MLP neurons of a small language model. Each row is named by its layer, matrix (gate and up: input weights; down: output weights) and neuron, and shows model dimensions 256-351. Each number is 200 + 30 x the weight over its row's rms, rounded and kept within 0 to 999. A neuron's up and down rows have the sign that makes its largest values positive.
After each neuron's rows, "fires in" lists the words (lower case) most often at its 100 highest values on Wikipedia text that the model never trained on; "fires on" lists the tokens most often at its 100 highest values on Wikipedia text that the model never trained on. A number after a token or word is its count.

L2.gate655,170,218,187,177,215,182,227,209,185,214,212,198,234,185,299,191,166,149,194,185,204,181,212,91,212,251,174,205,230,219,224,197,191,205,195,199,220,215,235,142,187,237,197,128,222,187,212,240,194,203,178,211,198,228,148,198,205,197,189,179,158,155,228,209,201,203,213,183,253,198,180,222,203,194,181,202,214,176,238,186,162,160,238,160,236,198,187,205,186,190,141,248,183,188,229,189
L2.up655,215,190,127,225,195,162,148,201,200,214,189,227,155,231,215,213,215,218,241,230,179,197,208,211,246,229,137,211,203,202,236,193,182,209,179,182,189,220,261,192,201,183,195,177,194,187,226,206,167,196,196,184,272,155,212,208,161,152,192,217,247,208,260,204,256,188,182,215,245,191,201,199,191,186,165,221,186,223,196,183,195,209,214,233,172,140,199,249,205,273,220,212,190,205,232,208
L2.down655,243,180,172,169,186,248,213,200,170,236,179,127,190,239,183,212,198,200,208,193,210,229,232,138,228,240,197,201,213,208,208,269,188,209,251,240,199,227,188,211,247,247,191,208,184,162,249,218,178,257,187,241,221,248,236,255,140,276,184,197,200,180,201,191,134,235,219,202,168,190,199,151,137,225,207,204,227,218,235,166,188,175,246,137,235,199,189,189,236,173,229,223,179,228,174,205
fires in: "has" 34, "s" 31, "is" 24
fires on: " has" 34, "'s" 31, " is" 24

L5.gate462,198,194,176,241,243,215,191,207,200,186,170,188,214,201,144,153,217,241,154,248,212,194,193,233,221,201,195,225,199,220,149,208,214,189,235,219,193,198,182,267,209,185,143,201,146,163,204,171,119,185,177,220,182,165,195,176,238,188,158,231,197,207,152,222,194,188,218,227,260,188,177,168,220,204,180,220,205,174,225,223,206,223,186,206,221,209,199,186,194,136,230,227,280,206,264,199
L5.up462,186,177,200,202,233,197,210,190,209,148,249,202,180,201,154,195,246,222,209,198,199,207,230,200,221,184,147,198,225,203,198,180,196,228,221,197,239,225,188,245,172,217,253,196,170,157,191,173,183,174,217,197,185,256,208,170,166,205,239,182,155,169,193,168,221,152,146,200,196,175,212,226,219,202,165,173,180,193,210,200,195,239,192,170,185,170,205,179,224,205,208,199,185,193,212,156
L5.down462,179,164,201,192,212,162,207,217,182,206,237,203,236,139,161,238,201,226,239,194,137,217,209,279,201,221,145,188,216,167,158,212,202,98,202,159,176,218,187,210,206,217,174,224,173,126,162,204,222,205,285,191,146,171,144,151,188,160,202,206,190,222,182,202,192,192,162,230,164,165,232,212,194,229,157,148,172,192,196,175,207,219,192,217,179,178,194,204,185,218,235,199,210,176,208,179
fires in: "no" 47, "any" 18, "all" 7, "everyone" 4, "one" 4
fires on: " no" 32, " any" 19, " No" 15, " all" 9, " every" 8, " one" 4

L2.gate808,217,210,233,241,191,209,216,173,182,216,221,158,249,186,182,228,160,197,197,196,191,202,256,194,220,193,214,216,120,201,195,174,184,214,189,201,216,230,173,163,193,154,191,232,193,221,227,208,181,152,166,170,195,210,238,177,196,220,161,193,201,214,190,227,181,218,147,192,198,219,171,237,194,224,226,182,187,203,179,164,202,200,155,186,160,210,227,159,236,207,128,226,192,193,177,193
L2.up808,193,177,197,263,222,183,199,174,231,247,202,239,235,169,193,181,144,221,158,259,207,183,231,228,237,246,186,245,198,214,177,253,192,192,214,238,184,170,194,195,151,219,196,238,159,156,162,248,111,161,252,161,152,232,195,180,167,212,197,190,224,215,208,151,257,212,204,231,259,203,192,222,191,105,253,195,189,189,196,177,203,178,176,190,200,223,195,218,240,250,192,181,196,241,187,208
L2.down808,266,199,135,169,198,192,183,213,254,195,213,193,178,203,190,180,162,210,207,179,196,237,188,218,205,185,224,212,156,187,180,186,172,228,196,180,253,138,182,229,186,198,202,153,190,252,225,194,208,190,196,155,156,170,157,153,200,176,239,234,187,166,238,198,191,158,263,232,233,220,132,157,138,200,281,241,190,139,210,216,205,203,222,166,208,158,196,161,177,199,202,192,203,156,197,231
fires in: "2nd" 23, "1st" 20, "3rd" 12, "5th" 9, "third" 8, "second" 7
fires on: "th" 28, " 2nd" 23, " 1st" 20, " 3rd" 12, " second" 9, " third" 8

L6.gate291,193,227,203,258,172,198,241,196,158,209,186,217,213,205,248,204,132,191,212,209,202,181,212,164,194,193,215,180,222,177,214,203,162,226,165,188,167,197,241,184,197,213,221,198,177,230,191,242,184,216,164,215,267,222,189,197,238,238,254,178,235,208,176,148,176,187,217,248,238,203,192,262,186,165,198,145,118,216,221,212,192,174,217,216,196,209,235,226,179,222,239,184,203,219,172,254
L6.up291,172,209,207,208,188,217,222,227,228,229,241,178,165,145,141,192,199,153,236,171,244,243,249,130,218,212,211,233,222,211,181,124,193,168,301,181,234,265,172,208,168,183,232,197,219,185,253,197,226,221,175,229,184,123,269,242,204,184,144,252,198,196,170,187,205,191,194,254,217,226,184,201,174,151,231,235,195,196,258,173,209,198,252,138,183,195,227,250,169,184,193,184,164,255,221,246
L6.down291,247,213,191,154,252,189,253,254,227,263,206,209,206,268,240,205,216,197,207,209,278,231,178,192,218,212,171,154,183,168,158,184,237,210,242,222,236,153,190,214,231,222,207,187,197,218,215,133,191,192,166,159,214,228,202,203,211,262,188,197,226,181,243,199,210,156,220,234,235,163,210,157,181,205,243,186,130,160,242,196,237,196,174,200,198,248,180,132,218,243,189,211,195,208,231,222
fires in: "has" 31, "have" 30, "had" 19, "and" 5
fires on: " has" 31, " have" 30, " had" 19, "E" 6, " and" 5

L2.gate398,179,209,177,205,243,145,183,208,240,173,208,231,166,201,198,154,216,195,194,216,163,184,175,171,203,196,274,207,227,221,241,175,208,241,182,193,224,217,163,214,207,198,208,184,262,216,246,216,232,250,230,211,116,180,232,158,270,160,197,195,199,228,150,228,231,151,203,168,201,223,217,232,171,158,241,165,146,156,192,235,235,225,185,214,131,201,181,156,196,202,200,217,172,168,197,120
L2.up398,269,168,232,220,228,234,201,168,213,166,241,169,175,256,196,169,144,236,217,220,187,170,205,167,214,240,228,161,175,187,210,186,181,224,169,221,204,205,205,206,201,213,154,198,191,230,168,219,189,221,247,243,291,217,212,189,213,183,217,257,203,193,180,175,239,186,174,253,198,187,168,190,249,157,197,199,178,157,178,228,203,205,147,158,193,209,209,194,224,159,197,178,210,183,213,213
L2.down398,186,220,190,200,208,214,164,178,247,261,177,184,159,230,256,224,196,189,201,214,206,173,213,246,210,239,170,264,102,218,227,229,208,161,214,189,155,251,225,245,251,215,143,165,180,244,179,180,197,174,188,192,196,193,147,208,158,194,213,226,207,179,151,200,159,196,177,210,257,156,125,187,209,257,179,206,181,206,221,218,200,192,163,205,190,203,192,215,167,232,199,296,185,179,229,172
fires in: "and" 99
fires on: " and" 99

L3.gate758,244,214,135,167,149,227,189,185,219,235,186,232,223,173,226,253,141,206,202,155,226,212,159,202,170,207,176,210,197,169,189,230,232,204,120,199,220,215,229,165,204,194,191,208,177,265,178,198,218,193,190,143,125,209,174,215,245,246,129,229,201,198,166,255,204,262,157,218,197,204,219,173,208,175,242,242,179,180,172,195,202,214,160,151,174,224,233,187,225,209,204,171,188,264,186,216
L3.up758,219,234,189,202,220,208,229,178,195,186,201,204,199,172,210,255,192,218,202,209,168,182,166,244,244,268,227,186,175,226,188,193,153,174,160,156,230,241,239,179,174,235,182,214,147,205,176,210,219,205,176,196,182,190,163,205,212,186,208,175,233,235,263,170,188,183,246,197,176,184,191,202,166,171,237,195,262,191,170,156,227,208,177,253,139,184,237,205,210,210,216,180,227,205,179,176
L3.down758,234,215,174,205,224,154,200,216,252,181,251,171,163,178,211,173,155,180,245,163,231,211,189,251,171,198,204,205,169,177,149,190,235,223,221,185,284,214,229,221,206,251,182,189,199,228,183,183,175,210,199,171,221,216,228,187,213,156,204,206,161,154,194,203,210,208,217,190,259,243,173,210,228,191,209,286,208,190,159,216,188,158,258,173,192,196,172,248,96,263,185,208,210,204,204,180
fires in: "2nd" 16, "first" 16, "5th" 9, "3rd" 6, "1st" 4, "fifth" 4
fires on: "th" 51, " 2nd" 16, " first" 15, " 3rd" 6, " 1st" 4

L6.gate644,223,194,144,165,268,212,151,221,189,179,200,186,180,180,214,186,186,161,185,193,145,195,164,177,232,236,178,197,186,263,212,252,168,210,162,205,162,202,225,225,224,240,173,250,215,199,203,220,209,237,246,190,212,183,201,208,217,198,216,164,202,199,178,232,181,222,182,277,179,170,187,175,163,228,220,260,208,128,152,215,184,149,162,201,179,178,246,170,183,197,163,246,200,163,220,176
L6.up644,225,173,232,221,175,179,205,222,272,230,161,185,170,198,225,199,166,190,199,187,184,211,265,170,220,172,161,187,241,196,174,176,216,165,224,256,180,203,223,222,215,167,202,172,179,251,215,157,230,165,234,189,252,205,216,192,122,193,208,190,178,194,191,193,210,194,182,208,161,175,168,249,206,259,152,225,191,205,164,220,214,206,233,214,223,195,185,211,197,209,172,189,206,225,139,236
L6.down644,221,221,159,264,203,221,200,246,232,144,164,203,127,234,246,226,272,205,226,197,185,226,222,165,222,265,120,187,209,197,210,194,251,210,207,214,199,211,161,219,233,223,168,245,182,216,244,131,223,190,137,237,175,209,186,166,203,215,184,272,179,166,226,125,186,249,210,204,193,199,179,249,175,259,202,209,226,202,209,168,240,198,208,188,188,244,160,191,235,196,213,205,231,158,205,199
fires in: "is" 18, "was" 16, "not" 7, "s" 6, "vs" 4
fires on: " is" 18, " was" 16, " v" 10, " not" 9, "v" 8, "'s" 6

L9.gate760,139,207,190,230,198,201,187,163,207,166,157,179,176,140,225,223,224,201,180,213,225,173,207,235,166,289,244,257,192,220,230,247,247,226,226,186,179,135,171,279,183,184,166,217,179,183,251,234,171,267,196,231,206,200,212,203,193,283,170,185,154,195,156,236,187,174,132,226,229,191,203,193,192,171,216,161,147,151,169,187,183,150,160,187,204,208,216,220,193,97,248,245,257,184,195,190
L9.up760,246,222,225,170,267,200,174,197,182,205,191,212,180,188,170,235,251,218,184,172,182,170,221,233,224,199,194,240,144,204,201,219,200,214,219,266,166,225,185,193,176,222,202,189,198,203,177,206,191,202,204,189,221,228,231,153,190,215,174,214,210,189,180,220,147,226,177,259,162,170,269,209,194,161,224,197,284,189,183,214,207,204,205,168,247,232,209,254,198,167,233,197,229,266,180,164
L9.down760,205,209,250,213,177,223,176,213,240,208,215,196,199,185,227,182,217,199,238,202,237,192,195,218,183,194,229,197,210,219,231,213,196,203,195,217,238,184,198,176,180,181,195,205,257,222,226,248,184,242,175,155,202,192,210,234,177,179,167,201,215,212,232,159,232,161,157,208,219,159,169,215,231,143,190,184,158,202,159,166,181,153,220,206,224,189,200,236,208,147,186,200,253,230,181,229
fires in: "be" 53, "being" 6, "later" 5, "beyond" 5, "was" 5, "begin" 4
fires on: " be" 76, " being" 6, " later" 5, " was" 5

L3.gate186,211,200,199,166,192,189,174,159,247,222,231,199,180,205,207,214,143,200,173,227,255,224,203,205,238,180,227,203,230,184,157,219,213,191,190,179,205,266,164,228,261,218,203,238,171,247,163,201,222,191,180,233,185,189,224,187,167,183,174,251,210,198,215,181,183,221,175,214,200,236,174,216,189,213,179,205,241,170,205,322,204,200,178,212,203,232,222,226,253,243,149,161,145,182,187,199
L3.up186,188,180,204,197,190,155,190,237,225,237,206,269,216,248,177,195,170,201,171,207,188,197,220,170,184,208,251,182,175,262,204,180,134,184,144,195,255,238,181,266,168,192,121,195,204,216,166,235,233,167,240,253,226,265,250,196,181,154,197,235,213,184,170,245,180,252,110,219,141,170,170,224,184,215,196,158,219,160,267,194,214,214,223,187,181,224,183,131,222,258,206,203,190,133,193,221
L3.down186,219,168,212,231,209,220,168,196,198,219,227,141,213,241,238,217,137,174,215,169,199,217,196,196,231,197,247,238,169,223,274,197,194,155,228,230,166,187,261,156,256,206,204,200,209,175,219,148,206,195,179,181,152,203,207,165,199,169,209,208,140,217,156,222,207,181,192,137,224,161,202,200,253,129,185,230,257,187,193,230,221,209,184,219,204,201,138,203,180,188,165,211,203,200,178,175
fires in: "and" 20, "over" 16, "against" 15, "for" 9, "about" 8
fires on: " and" 20, " over" 18, " against" 15, " for" 9, " about" 8

L3.gate740,235,229,182,157,206,189,212,219,194,217,163,209,204,164,190,190,232,268,212,145,179,230,229,271,281,139,234,144,200,172,228,251,214,184,246,227,210,236,278,185,162,166,206,207,202,157,221,198,206,173,191,183,178,212,222,225,213,199,199,197,197,143,215,217,228,179,222,181,180,161,204,215,180,233,181,203,289,171,230,184,214,181,150,195,176,234,237,264,189,199,252,240,209,254,236,154
L3.up740,162,219,185,166,169,205,219,212,192,233,182,180,222,171,241,247,222,216,221,188,222,259,204,265,191,163,190,200,233,171,180,206,156,172,227,186,214,210,262,187,183,214,132,224,234,155,202,244,175,203,180,174,253,238,252,221,207,236,158,244,271,233,205,195,200,247,203,195,170,227,217,156,243,153,207,216,297,188,177,191,242,197,240,195,164,199,172,203,181,193,160,222,180,170,198,200
L3.down740,269,166,203,243,228,182,201,228,142,149,166,214,206,195,155,199,195,170,229,251,188,230,193,203,205,187,151,250,205,255,177,190,256,212,177,238,235,234,212,234,232,179,183,207,236,217,193,224,179,200,258,187,221,243,241,208,243,204,270,261,216,177,173,163,211,179,252,228,196,194,249,237,179,223,190,243,194,238,185,219,187,265,170,161,160,222,141,230,195,192,171,189,221,133,177,176
fires in: "would" 50, "will" 17, "to" 13, "not" 9, "did" 4
fires on: " would" 50, " will" 17, " to" 13, " not" 9, " did" 4

L3.gate331,136,216,247,212,191,210,217,236,200,220,168,226,211,207,175,189,210,176,234,164,207,185,194,200,170,166,192,238,198,209,162,223,207,190,219,162,145,248,211,219,220,184,212,235,113,149,175,215,223,143,218,194,208,199,180,137,207,216,148,193,217,225,258,184,170,233,222,196,265,145,234,173,208,266,214,243,233,216,178,230,235,242,226,178,153,208,142,187,219,195,247,199,226,190,174,214
L3.up331,197,210,210,225,217,180,170,181,187,258,206,176,275,205,195,286,204,209,185,218,243,174,231,192,172,201,183,231,233,196,193,220,198,159,210,202,116,156,192,210,191,257,204,193,174,241,184,205,212,221,162,197,232,207,201,156,194,191,209,220,197,212,178,200,167,176,199,178,186,187,211,208,292,222,230,169,192,202,184,224,176,233,180,204,218,171,234,188,199,188,196,218,192,190,206,135
L3.down331,186,119,208,170,263,171,225,146,167,153,211,169,179,204,219,234,155,169,219,178,190,191,231,218,187,172,197,206,169,216,227,206,177,206,194,201,183,228,186,172,145,256,197,191,215,200,230,206,193,206,206,247,242,185,235,210,194,176,246,178,211,195,174,215,199,171,214,192,243,200,191,158,160,251,210,191,159,159,182,150,192,194,208,181,185,236,197,245,214,180,164,176,171,187,186,243
fires in: "also" 36, "sometimes" 7, "always" 6, "does" 6, "addition" 5, "to" 4
fires on: " also" 36, "es" 16, "ition" 6, "s" 5, " to" 4

L6.gate361,203,190,147,169,279,190,159,212,202,177,194,145,203,207,191,215,188,223,212,177,184,208,215,204,252,213,215,174,215,202,209,169,169,176,149,242,211,163,216,221,179,190,179,207,113,229,191,222,227,148,190,208,168,194,206,194,204,238,238,179,214,236,164,133,203,211,194,217,210,191,164,187,157,264,227,220,230,188,173,183,177,151,211,209,205,189,199,241,197,180,227,202,184,168,157,228
L6.up361,135,230,233,184,191,223,160,249,167,192,196,213,216,179,190,166,174,176,161,136,185,175,216,171,186,223,233,198,206,155,166,240,251,248,228,175,224,207,214,225,202,190,198,219,193,179,211,211,210,215,205,210,239,220,233,200,218,188,197,230,176,146,198,237,234,156,151,246,217,198,181,221,186,223,195,206,192,192,177,179,208,214,195,202,211,259,205,174,175,192,173,222,184,172,233,234
L6.down361,241,163,135,222,215,211,197,232,189,232,217,198,141,208,159,243,178,168,200,223,208,161,173,197,177,143,186,210,196,211,224,178,218,193,264,209,197,207,226,201,201,214,182,197,219,137,233,183,193,206,236,195,210,205,200,215,175,208,224,179,233,224,225,151,172,227,182,201,219,154,206,141,175,175,229,184,224,220,176,216,235,223,200,174,105,210,179,225,232,177,237,197,217,204,177,201
fires in: "was" 37, "is" 29, "required" 5, "of" 4
fires on: " was" 37, " is" 30, "ired" 5, " of" 4

L5.gate137,221,253,230,237,191,172,224,191,205,151,281,173,152,219,211,211,158,209,188,215,216,213,157,240,239,185,214,209,147,230,195,206,221,193,206,236,204,224,223,181,241,204,231,200,257,175,215,192,163,147,222,197,171,225,206,177,227,198,239,177,192,196,223,200,204,196,178,212,233,208,200,217,201,251,200,153,216,200,237,166,173,197,173,214,217,193,177,238,202,186,211,206,232,224,238,205
L5.up137,208,196,145,173,270,183,169,204,194,285,221,198,228,218,207,193,189,198,164,204,146,225,241,267,198,187,205,237,202,237,171,221,185,225,195,236,195,208,184,217,149,252,196,210,197,219,157,219,208,162,181,233,207,197,167,213,281,211,232,261,177,201,234,212,160,195,207,158,188,194,148,196,240,247,139,163,232,220,194,209,164,191,185,167,210,207,136,192,170,175,171,256,177,206,234,210
L5.down137,219,208,201,198,288,220,167,184,163,160,219,207,220,181,219,196,203,161,202,187,208,215,226,227,218,176,191,149,225,191,242,201,259,177,188,186,211,216,271,217,161,136,173,215,162,209,223,196,256,220,168,187,233,186,216,229,242,224,258,195,168,194,173,178,137,189,216,206,208,250,178,182,167,210,156,224,182,179,146,175,208,155,201,179,185,212,196,204,193,106,255,189,250,175,193,174
fires in: "did" 16, "death" 13, "would" 13, "will" 12, "died" 9, "premier" 9
fires on: "m" 21, " did" 17, " death" 15, " would" 13, " will" 12, " died" 9

L5.gate862,225,179,230,187,177,238,209,205,195,200,229,182,158,176,214,189,176,243,205,158,199,155,241,230,204,227,174,239,191,212,205,261,153,192,205,158,226,162,214,158,237,206,175,164,217,206,217,262,220,210,183,209,193,230,227,223,241,251,214,258,178,148,273,219,203,257,222,218,205,230,246,219,229,196,250,237,211,196,161,157,199,152,175,176,223,186,199,192,234,205,200,185,232,203,243,181
L5.up862,147,205,173,193,230,199,228,230,218,240,235,196,234,215,205,203,186,233,157,198,192,149,196,197,199,219,240,232,183,163,211,172,178,194,240,212,185,231,204,207,139,225,168,184,175,197,212,210,182,223,214,199,201,227,207,231,202,206,133,119,182,187,217,211,190,244,211,182,203,285,189,171,255,171,202,177,249,226,201,231,135,152,218,249,199,189,226,133,256,243,218,260,195,183,232,163
L5.down862,203,203,234,191,234,229,164,179,222,179,235,266,195,211,151,215,191,206,223,252,244,165,225,174,173,164,213,188,199,245,195,235,207,180,179,216,189,200,244,200,206,205,240,189,213,216,153,200,235,172,205,232,131,224,187,196,228,222,236,195,194,208,207,234,253,208,216,126,218,226,195,225,193,216,196,161,193,240,210,216,197,195,229,186,217,192,168,218,251,170,187,200,178,239,171,210
fires in: "of" 37, "for" 16, "in" 9, "distinguished" 6, "studied" 5, "medical" 4
fires on: " of" 37, " for" 16, " in" 9, "ied" 7, "ished" 6, "ical" 4

L11.gate569,205,178,241,187,235,190,181,202,213,165,203,207,238,200,194,171,226,179,173,243,219,167,207,310,199,218,173,205,227,217,185,202,204,231,207,202,212,210,210,215,231,205,205,125,202,208,241,249,199,181,198,213,216,228,270,215,165,232,174,208,217,199,215,255,195,225,192,190,145,209,161,230,222,177,242,211,239,164,173,201,197,188,211,232,186,236,218,219,204,217,181,224,210,191,194,192
L11.up569,211,214,207,227,210,205,207,216,185,233,188,238,255,166,197,205,207,187,179,175,221,167,171,133,202,198,238,204,247,213,242,161,190,227,221,123,223,240,221,179,262,240,184,211,217,186,205,240,251,223,155,177,193,247,230,183,205,202,160,193,202,204,170,236,240,230,137,216,221,209,239,252,208,232,216,204,225,192,215,141,146,165,242,194,201,190,230,265,207,178,194,212,281,176,229,222
L11.down569,182,156,193,215,230,153,223,142,170,210,180,202,197,216,223,165,222,231,220,207,214,160,247,223,226,152,160,221,150,191,161,176,148,170,235,156,189,219,208,239,201,258,184,155,180,169,146,182,206,229,156,213,178,231,194,208,183,227,161,194,168,191,250,226,194,194,168,175,189,172,219,154,193,172,227,209,174,213,250,192,217,182,238,226,222,140,196,204,219,203,181,181,215,227,247,202
fires in: "in" 62
fires on: " in" 41, "In" 12, " In" 11, "it" 7, "at" 6

L8.gate568,237,199,181,210,163,222,268,191,219,248,231,225,240,239,145,180,228,245,206,183,176,227,171,178,221,206,161,164,181,223,199,108,141,150,162,173,206,215,169,289,233,162,231,242,195,155,182,197,135,133,206,191,160,219,232,149,260,215,225,181,196,255,209,224,226,176,173,192,190,226,163,197,227,157,204,183,174,192,214,227,209,206,179,198,230,224,248,186,202,198,193,221,168,233,231,193
L8.up568,183,243,208,223,194,206,244,215,254,215,240,239,203,181,130,173,186,254,259,107,187,212,214,177,256,196,153,204,134,191,185,178,179,212,181,203,215,190,157,205,229,169,260,179,206,255,177,186,144,207,203,214,227,202,190,184,209,179,170,112,162,222,154,203,158,180,231,184,148,215,223,158,215,157,195,186,162,201,230,173,225,251,177,187,208,196,151,154,181,220,219,225,207,213,223,252
L8.down568,165,232,227,178,143,180,259,224,163,199,205,209,218,199,194,213,200,206,223,228,246,201,182,195,219,200,195,205,211,137,234,206,175,194,164,196,253,189,198,249,203,230,184,265,239,216,214,203,190,226,136,176,227,175,245,160,198,217,165,267,208,213,139,185,185,198,275,183,183,171,185,193,235,170,222,211,230,196,233,175,178,215,199,239,227,159,173,185,197,202,168,203,202,227,184,180
fires in: "in" 41, "won" 21, "winning" 6, "of" 5, "win" 4, "wrote" 4
fires on: " in" 41, " won" 12, "on" 9, "inning" 7, " win" 5, " of" 5

L3.gate712,178,222,183,196,186,157,245,191,218,183,190,158,184,168,224,225,189,192,169,130,199,179,138,275,217,177,172,186,183,198,198,189,148,186,218,178,169,215,204,207,173,228,196,185,262,148,219,220,204,183,180,223,230,195,236,193,206,189,195,220,244,196,196,192,233,216,167,178,203,164,188,243,179,198,155,236,190,246,244,189,233,144,196,188,158,186,221,188,195,201,140,187,162,229,230,214
L3.up712,170,180,203,184,146,233,201,232,247,227,234,193,194,177,222,162,176,154,224,183,209,198,156,192,221,162,198,184,212,261,175,197,199,182,223,161,193,218,145,163,152,233,262,181,198,141,240,215,227,233,205,248,211,165,165,194,224,216,207,202,254,211,186,190,217,186,169,197,210,210,212,210,192,197,179,193,146,215,229,174,241,185,225,187,212,179,233,148,141,162,151,202,141,200,221,233
L3.down712,144,123,204,157,194,175,235,173,186,222,230,245,223,196,143,249,259,193,241,198,149,166,236,205,172,203,179,193,194,221,205,221,188,142,204,253,205,194,213,199,206,211,205,234,158,127,224,192,207,156,170,179,182,204,192,226,176,205,190,183,176,198,167,171,253,235,220,243,165,190,192,179,226,195,215,157,157,184,231,175,187,249,246,158,204,160,145,224,202,212,247,171,214,211,179,167
fires in: "has" 61, "had" 23, "have" 14
fires on: " has" 61, " had" 23, " have" 14

L8.gate124,187,200,209,222,256,163,259,178,192,219,199,170,222,199,223,183,184,188,189,208,231,169,173,207,219,257,189,228,268,194,208,189,191,192,137,216,197,171,239,175,108,224,190,191,194,189,189,215,237,169,139,242,209,195,239,178,148,272,159,162,221,202,227,204,224,214,235,193,188,181,204,227,178,181,188,191,252,193,213,214,197,209,231,230,197,248,161,208,237,181,197,208,190,206,186,183
L8.up124,247,221,232,275,223,190,169,199,184,186,173,132,187,159,181,186,184,218,213,174,229,153,151,144,220,224,162,209,206,223,218,175,180,200,219,168,176,247,154,217,182,213,176,183,209,175,276,187,182,198,240,221,175,165,165,186,210,234,211,239,218,198,198,233,207,197,205,192,209,154,117,226,182,200,178,180,174,218,188,168,202,223,185,126,215,216,172,204,160,156,210,132,181,210,221,196
L8.down124,174,229,226,216,289,175,189,178,204,234,182,175,181,203,181,221,227,162,241,178,238,164,233,165,201,194,199,203,250,144,224,205,212,172,198,252,207,228,207,172,180,232,192,175,141,252,165,214,193,171,179,205,157,217,219,227,214,232,169,234,220,184,224,253,215,192,210,196,189,175,155,150,117,185,188,179,211,194,202,209,193,223,174,158,171,205,210,230,214,211,167,198,148,210,123,201
fires in: "north" 24, "south" 21, "east" 6, "state" 5, "area" 4
fires on: " North" 18, " South" 17, " south" 9, " north" 9

L3.gate668,165,190,224,204,173,204,211,208,226,197,235,215,226,169,215,183,192,194,195,160,198,160,176,197,184,206,181,174,202,143,190,186,215,156,204,212,193,255,208,198,193,197,209,173,211,200,215,172,217,191,156,186,181,197,157,191,213,213,160,176,200,232,208,201,248,197,216,228,177,165,190,98,162,232,177,210,230,238,203,218,191,186,187,205,180,129,229,200,217,180,159,234,162,170,216,145
L3.up668,234,209,208,213,220,200,143,259,162,271,116,193,232,212,182,198,210,242,149,224,205,241,203,178,199,217,209,199,204,211,222,209,183,171,179,211,170,213,195,189,198,179,157,192,206,239,242,197,172,143,196,228,175,164,209,185,189,185,247,178,227,166,219,201,193,223,210,205,179,198,217,207,232,211,176,232,173,215,218,212,210,221,210,194,245,165,218,239,233,216,201,245,169,175,216,233
L3.down668,159,239,194,195,191,160,209,180,148,201,194,201,244,183,200,156,184,209,188,218,190,157,175,231,147,194,206,210,239,209,167,144,216,203,201,200,190,234,206,209,193,220,236,173,193,188,134,259,243,196,193,154,168,181,190,205,203,260,270,268,229,167,140,170,194,217,271,158,224,215,188,202,241,178,134,174,179,227,232,222,188,176,194,212,168,255,172,218,235,184,171,168,194,143,216,162
fires in: "also" 34, "western" 10, "to" 7, "eventually" 5, "indonesia" 5, "quickly" 4
fires on: " also" 34, "ently" 11, " Western" 10, "ly" 8, " to" 8, "ually" 6

L9.gate290,232,202,208,208,185,151,196,228,177,199,193,193,266,219,159,149,186,177,162,180,186,216,211,140,205,216,184,214,183,186,182,189,225,197,197,175,232,202,209,216,187,202,196,198,216,276,156,229,179,185,200,203,242,185,242,188,181,209,184,257,184,163,240,232,223,223,175,214,159,151,273,157,199,160,158,190,237,224,189,220,207,173,177,182,150,236,178,253,239,196,168,193,230,211,246,167
L9.up290,140,183,224,214,183,181,264,197,240,184,181,193,171,156,187,220,184,215,197,205,186,196,230,215,218,184,282,188,190,223,303,217,245,233,240,227,212,239,203,217,223,198,191,174,149,180,211,222,255,167,177,205,181,199,191,235,201,224,139,225,223,173,277,157,165,181,178,237,227,208,167,242,212,166,173,204,218,233,213,229,157,168,165,171,167,217,234,146,165,198,216,162,191,185,185,188
L9.down290,165,208,207,212,216,171,173,185,226,162,145,224,194,212,191,206,178,187,191,243,196,218,204,190,257,183,266,186,243,211,223,223,249,142,184,189,137,219,196,203,137,216,185,140,181,183,206,214,217,144,203,208,194,206,142,179,231,258,185,215,252,193,203,131,192,177,207,168,189,255,180,185,172,198,185,222,208,247,242,240,186,231,171,238,203,217,155,193,251,264,207,176,204,170,193,201
fires in: "to" 63, "north" 8, "south" 4
fires on: " to" 66, " north" 8, " south" 4, " dra" 4, "–1" 4

L5.gate252,243,219,160,215,265,208,170,208,230,216,250,208,202,195,199,159,218,222,219,170,198,204,214,218,218,213,184,230,199,248,180,194,161,183,156,157,200,188,160,211,263,235,211,228,158,217,250,148,193,157,206,216,172,229,170,214,211,208,207,152,234,154,158,235,202,164,155,180,217,165,252,192,170,194,166,225,183,173,222,171,187,299,218,240,184,155,208,215,166,149,210,226,257,186,174,186
L5.up252,213,180,187,198,219,259,171,167,234,173,197,221,149,149,214,209,203,180,215,125,158,223,184,227,182,173,211,194,171,228,168,184,192,188,169,206,200,216,219,221,219,178,212,217,247,234,190,198,185,186,205,232,193,216,143,141,173,238,237,194,207,155,168,191,182,184,205,188,204,151,191,192,156,210,188,179,222,197,242,180,260,273,172,151,155,223,202,185,184,202,191,206,189,194,151,181
L5.down252,191,232,196,249,242,208,165,182,216,180,198,271,191,162,231,219,199,197,222,193,174,166,193,203,216,195,186,233,145,163,128,197,158,211,210,195,221,173,222,209,224,211,217,193,171,186,212,196,215,172,231,234,187,178,142,235,224,190,211,234,162,159,241,185,165,166,148,182,182,228,169,220,155,157,196,191,188,205,192,223,174,235,168,183,227,182,252,201,193,170,250,177,201,183,196,197
fires in: "of" 36, "source" 6, "in" 6, "alva" 4
fires on: " of" 36, "g" 7, "c" 7, " in" 7, "ource" 6, "v" 5